config.toml
d_model = 896
n_kv_head = 7
norm_place = "pre"
qk_norm = false
parallel_block = false
init = "normal"
optimizer = "muon_variant"
lr = 0.0112
warmup_steps = 200
schedule = "wsd"
decay_shape = "linear"
batch_tokens = [65536, 131072]
seq_len = 512
doc_mask = true
MLP neurons of a small language model. Each row is named by its layer, matrix (down: output weights) and neuron, and shows model dimensions 336-399. Each number is 50 + 12 x the weight over its row's rms, rounded and kept within 0 to 99.
After each neuron's rows, "raises" lists the tokens whose logits its output raises most directly, leaving later layers aside.

L5.down461:83 32 53 34 29 47 61 26 29 54 35 71 36 47 56 52 51 31 30 42 69 59 28 53 60 50 28 57 34 71 55 62 76 61 33 60 46 32 59 56 64 70 59 45 49 54 50 36 55 45 41 46 50 50 43 48 53 39 58 46 57 25 25 62
raises: " following", " after", " above", " additional", " upon"

L5.down1282:43 69 55 46 44 39 29 30 50 37 44 29 64 46 66 39 60 40 45 62 48 41 49 64 41 42 45 47 71 47 53 55 51 63 60 45 67 21 66 42 62 47 28 53 57 59 44 35 62 45 43 39 46 60 53 45 37 57 59 74 44 37 64 56
raises: " were", "’", "pe", " are", " such"

L5.down3150:66 45 48 30 41 73 58 48 62 45 55 62 66 40 52 58 43 67 65 52 49 55 42 42 47 48 63 52 37 48 50 63 53 34 51 58 26 49 51 55 59 66 47 50 65 47 34 66 62 40 65 53 34 67 51 50 70 40 56 47 49 38 42 62
raises: "mon", "mar", "ming", "mit", "men"

L5.down1610:47 62 35 51 74 39 48 43 55 54 43 75 54 49 41 52 41 53 52 39 48 26 54 43 60 26 51 54 73 60 43 29 51 33 57 52 41 55 32 53 54 74 53 41 48 33 39 69 13 46 44 58 50 62 44 74 69 69 45 44 51 48 50 31
raises: ".", ".;", "'.", "..", ".\""

L5.down2402:57 52 66 47 53 40 34 39 64 36 31 66 42 28 53 36 51 71 55 42 62 45 54 60 48 55 51 43 61 57 73 52 56 44 69 57 24 47 37 69 53 26 49 59 43 47 36 62 40 46 45 48 52 52 44 56 42 54 37 64 63 55 26 47
raises: " which", " whom", " addition", " whose", " particular"

L5.down132:56 57 38 73 48 29 42 51 40 58 40 58 53 67 48 52 40 48 41 59 64 57 49 67 42 58 42 64 58 43 76 65 47 40 43 58 56 58 75 50 62 54 36 29 60 55 55 56 46 32 60 48 42 48 37 66 52 42 51 36 59 58 60 46
raises: ".\n\n", ".\n", " |", "\".\n\n", ".\"\n\n"

L5.down3295:49 49 04 64 32 47 67 32 57 60 51 52 51 31 50 29 75 37 52 50 58 48 43 44 40 56 56 35 63 71 41 43 46 37 37 30 49 79 57 49 44 60 59 58 43 55 57 64 46 51 59 59 60 43 61 34 46 48 39 27 65 56 59 53
raises: " getting", " becoming", " gaining", " collect", " being"

L5.down2601:49 53 50 48 55 46 39 50 43 57 64 57 30 60 71 13 54 57 28 64 41 55 39 57 72 44 45 71 74 45 42 85 52 44 66 51 63 42 57 52 52 66 45 49 48 60 53 46 69 48 27 32 61 53 53 71 24 51 31 56 71 73 50 55
raises: "ingen", "ö", "ß", "ä", "ön"

L5.down1257:63 47 51 22 46 35 43 43 57 36 49 44 32 32 57 55 67 49 46 49 45 42 42 48 42 47 38 57 48 67 55 51 50 74 58 50 76 28 58 57 52 42 43 56 60 43 53 61 52 43 43 46 51 67 53 77 34 47 39 41 62 55 56 62
raises: " include", " were", " respectively", " are", " have"

L5.down1396:39 34 48 49 51 56 54 59 38 23 45 44 70 57 35 51 43 49 62 33 47 43 51 76 59 44 48 53 61 55 45 52 50 43 46 77 50 32 24 51 31 45 52 44 61 41 58 64 43 69 72 46 52 57 72 59 47 42 60 41 52 50 58 41
raises: "ires", "is", "ire", "ist", "ç"

L5.down3204:58 43 48 62 55 32 47 68 51 50 63 47 37 57 42 61 26 56 56 47 61 45 48 69 71 39 58 60 57 54 64 52 44 71 58 41 58 72 61 50 42 52 53 57 44 37 65 51 37 38 52 58 47 56 43 46 42 77 73 51 57 57 46 34
raises: " career", " debut", " daughter", " attempts", " tenure"

L5.down3289:60 48 39 54 54 57 53 64 21 61 50 59 59 56 46 66 68 35 53 66 41 51 44 35 46 40 45 49 44 57 44 48 11 51 58 65 63 61 46 42 44 60 50 64 53 52 60 64 52 32 43 45 76 55 29 43 58 38 60 36 51 39 54 64
raises: " it", " him", " there", " these", " whether"

L5.down783:51 58 40 35 60 62 40 60 49 72 66 37 59 41 51 66 62 35 53 46 53 47 40 47 23 64 53 43 56 35 35 76 53 71 68 48 49 73 52 65 68 60 67 40 44 62 44 61 56 51 45 52 73 30 49 38 43 46 51 56 53 73 61 31
raises: " \"", " “", " \"[", " '", " (\""

L5.down3385:42 33 40 73 58 63 33 48 37 53 32 60 45 44 55 64 65 57 47 73 60 57 42 64 70 51 73 58 33 43 70 58 67 65 39 42 45 51 54 69 42 56 49 58 71 46 71 43 80 54 45 45 51 32 17 54 44 39 72 69 29 62 60 53
raises: "ate", "ates", "ous", "ately", "ously"

L5.down982:45 43 62 43 59 55 73 42 38 34 64 70 44 30 59 34 38 68 47 47 54 63 52 40 49 43 81 62 63 68 58 47 35 63 69 55 55 58 51 57 58 59 70 55 61 66 29 61 56 86 54 52 56 56 27 35 42 60 45 51 39 42 32 62
raises: "ord", "y", "ation", "eh", "ay"

L5.down3180:39 63 51 58 49 61 61 39 51 61 30 55 58 39 32 45 39 29 57 33 58 41 61 42 45 29 51 50 39 45 34 73 49 38 53 40 39 51 56 48 44 40 62 65 75 41 52 51 83 52 51 33 46 43 45 75 58 47 49 31 48 32 68 37
raises: " northeast", " southwest", " northwest", " south", " Conn"

L5.down572:78 56 50 42 56 37 37 57 63 59 39 52 15 51 33 50 45 25 61 48 63 60 46 51 56 46 53 50 58 68 37 40 50 46 72 58 49 53 63 55 57 32 13 56 59 49 43 55 38 45 69 35 60 65 36 68 42 61 53 42 38 51 68 71
raises: " |\n\n", " |\n", "}\n", " |", "]\n"

L5.down636:40 57 38 43 45 50 41 60 52 57 39 50 48 32 46 51 50 08 67 47 61 33 49 38 48 54 46 63 46 45 58 44 23 53 35 36 71 46 47 68 56 43 43 28 62 61 71 48 37 49 40 51 37 66 55 41 51 45 49 53 49 57 57 39
raises: " were", " are", " have", " will", " must"

L5.down3578:72 52 62 67 50 43 71 71 73 47 24 66 65 50 38 67 75 78 45 82 49 58 58 38 33 48 46 69 55 57 50 42 48 42 36 37 50 42 28 48 63 33 53 70 65 27 43 49 70 51 48 26 32 69 53 64 49 51 71 41 56 55 46 45
raises: " Elis", " Anna", " Maria", " Sus", " Barbara"

L5.down2698:46 75 37 50 60 52 48 61 36 49 55 49 59 52 43 46 47 32 46 61 69 70 36 67 53 16 44 43 40 46 68 51 47 74 42 41 33 33 67 31 50 60 60 47 36 49 56 61 55 21 40 58 55 51 39 51 59 55 32 59 45 47 48 61
raises: "ère", "ño", "ya", "emi", "rol"

L5.down1646:56 76 57 64 58 57 51 60 23 59 47 59 65 67 38 71 49 59 55 49 62 49 40 31 44 38 44 61 40 59 32 59 42 59 69 54 66 46 43 45 61 40 30 38 53 53 67 53 58 37 57 56 48 68 51 28 66 40 75 44 58 45 64 50
raises: " it", " they", " there", " she", " he"

L5.down1865:47 55 37 23 33 54 41 34 64 61 44 61 37 55 52 44 64 53 34 41 33 47 52 51 49 69 59 37 25 55 47 57 38 48 57 55 58 67 31 42 44 49 54 50 37 54 53 71 48 35 71 46 75 64 59 51 49 73 44 45 52 58 65 56
raises: " “", " \"", "that", " '", " \"["

L5.down2157:40 41 53 48 67 51 33 64 43 64 75 51 69 66 49 57 44 44 63 66 19 70 55 54 44 64 38 33 78 83 45 34 50 62 47 47 48 56 47 13 54 32 36 47 26 54 62 79 35 39 55 48 42 42 39 57 30 45 51 43 34 40 69 55
raises: "hed", "elf", "hes", "ery", "ely"

L5.down1027:85 34 41 74 68 61 69 54 58 60 55 62 46 39 57 55 67 28 57 55 59 66 39 49 47 43 32 32 43 54 51 72 41 47 43 76 33 38 43 51 52 53 30 52 47 44 57 51 53 34 47 56 36 27 56 42 41 64 63 26 62 45 49 51
raises: " twenty", " thirty", " about", " ten", " five"

L5.down1562:69 47 26 30 53 47 45 44 41 46 18 62 45 33 58 33 41 42 51 42 52 30 53 29 61 41 48 47 66 37 29 51 51 53 44 57 72 31 50 54 50 46 42 61 52 39 67 59 44 21 27 43 38 75 33 35 29 44 52 83 32 28 47 62
raises: " were", " are", " have", " meet", "'ve"

L5.down2188:40 65 48 50 47 62 62 58 64 57 43 57 31 43 44 50 44 49 77 55 55 56 48 40 62 48 62 66 69 70 66 39 67 53 36 57 43 46 56 75 58 86 60 39 40 55 52 79 58 59 48 20 42 41 45 46 60 77 65 53 47 57 64 62
raises: ".", " |\n", "\n\n", " |\n\n", " |"

L5.down492:35 39 47 54 47 39 51 64 49 54 38 60 47 32 54 43 72 52 56 65 65 59 45 48 72 37 63 44 45 43 73 55 22 42 38 56 41 59 39 54 54 47 51 32 48 41 61 73 48 39 56 48 59 46 31 60 34 58 51 71 57 51 40 47
raises: " whom", " which", "ger", "us", "ks"

L5.down257:61 59 48 49 46 72 58 48 53 55 44 63 38 57 49 52 52 55 48 46 48 45 70 40 55 62 69 51 43 50 39 53 67 55 38 52 56 55 71 77 45 51 55 57 69 58 58 77 61 42 50 32 60 25 59 42 67 30 39 46 42 56 49 55
raises: "ound", "ass", "ace", "ands", "orm"

L5.down1661:47 72 56 53 24 53 47 52 59 37 48 55 62 45 37 51 73 39 44 45 12 60 38 59 47 69 54 53 40 29 61 63 59 75 51 28 63 50 53 45 59 57 50 59 59 47 65 50 44 56 58 45 46 70 49 52 45 34 50 68 44 36 31 63
raises: " are", " were", " believe", " have", "bone"

L5.down1301:60 60 41 56 59 77 61 60 51 69 33 45 69 45 67 60 51 38 75 45 50 65 49 54 36 57 48 49 36 55 57 55 27 45 39 48 34 33 20 32 65 47 75 49 58 56 47 55 51 50 63 47 49 28 41 43 30 35 39 40 65 54 45 51
raises: " thirty", " twenty", " seven", " six", " nine"

L5.down2567:51 75 45 47 53 38 45 43 40 44 43 53 45 80 56 47 44 34 42 54 36 63 26 38 59 58 60 62 69 43 59 38 52 34 47 41 50 43 41 52 48 56 58 41 56 38 47 99 50 33 37 55 34 52 49 55 36 52 46 34 74 42 55 43
raises: ".", ".;", ".\n", ".,", "ables"

L5.down695:55 59 27 48 40 33 45 51 65 49 39 39 40 45 42 41 54 47 47 34 46 56 45 41 45 39 62 78 50 55 52 42 58 40 51 70 49 56 46 66 43 34 50 40 30 61 73 62 70 60 58 58 62 44 60 46 66 53 55 32 62 60 50 60
raises: "\n\n", "\n", ".", " its", " "

L5.down503:35 62 41 66 51 42 56 47 47 34 50 54 49 29 58 25 39 31 54 49 43 47 25 47 57 51 62 48 58 68 36 37 46 61 40 48 58 32 44 43 59 62 56 45 67 45 34 71 52 52 65 48 63 47 59 31 37 59 69 37 32 49 58 47
raises: "ace", "aces", "azzo", "enny", "iot"

L5.down185:46 68 36 69 57 43 51 63 28 48 31 29 62 78 63 62 49 65 55 50 58 45 66 63 27 37 41 49 40 57 33 37 65 58 44 59 56 51 57 41 75 39 25 36 66 39 50 46 47 41 58 67 55 22 60 39 50 32 76 53 60 45 50 50
raises: " they", " it", " he", " there", ","

L5.down1977:55 56 25 66 57 36 50 45 48 47 49 54 37 55 46 24 58 44 44 39 45 67 43 47 40 31 43 60 38 61 55 64 63 62 47 32 37 51 67 66 37 49 42 43 63 39 60 43 66 48 50 61 43 50 71 40 32 54 38 50 50 58 57 60
raises: " to", " by", " other", " into", ","

L5.down82:58 49 46 33 58 26 55 71 65 53 62 69 46 55 44 59 83 52 48 56 45 35 52 38 33 45 56 54 51 33 51 53 50 64 53 27 63 49 52 55 69 63 52 35 37 49 53 45 70 55 50 60 65 56 74 44 23 50 37 32 47 31 58 62
raises: " note", " importance", " interest", " similar", " value"

L5.down430:57 42 76 47 56 63 42 52 40 53 47 53 55 41 46 46 62 29 30 36 59 50 29 56 45 46 59 55 48 59 48 49 49 52 55 52 50 39 61 48 52 42 57 61 46 57 61 45 40 52 39 55 53 41 56 40 63 74 26 65 66 39 53 33
raises: " London", " Athens", " Toronto", " Birmingham", " Chicago"

L5.down1948:68 84 42 40 49 58 52 37 25 51 60 53 39 40 49 46 45 48 55 40 46 57 53 53 44 56 57 72 49 54 64 74 28 43 46 45 40 58 60 56 46 63 59 53 48 42 50 69 58 40 42 57 42 58 54 43 47 52 59 51 54 45 59 31
raises: "|", ".\n\n", ".\n", "\n\n", ";\n\n"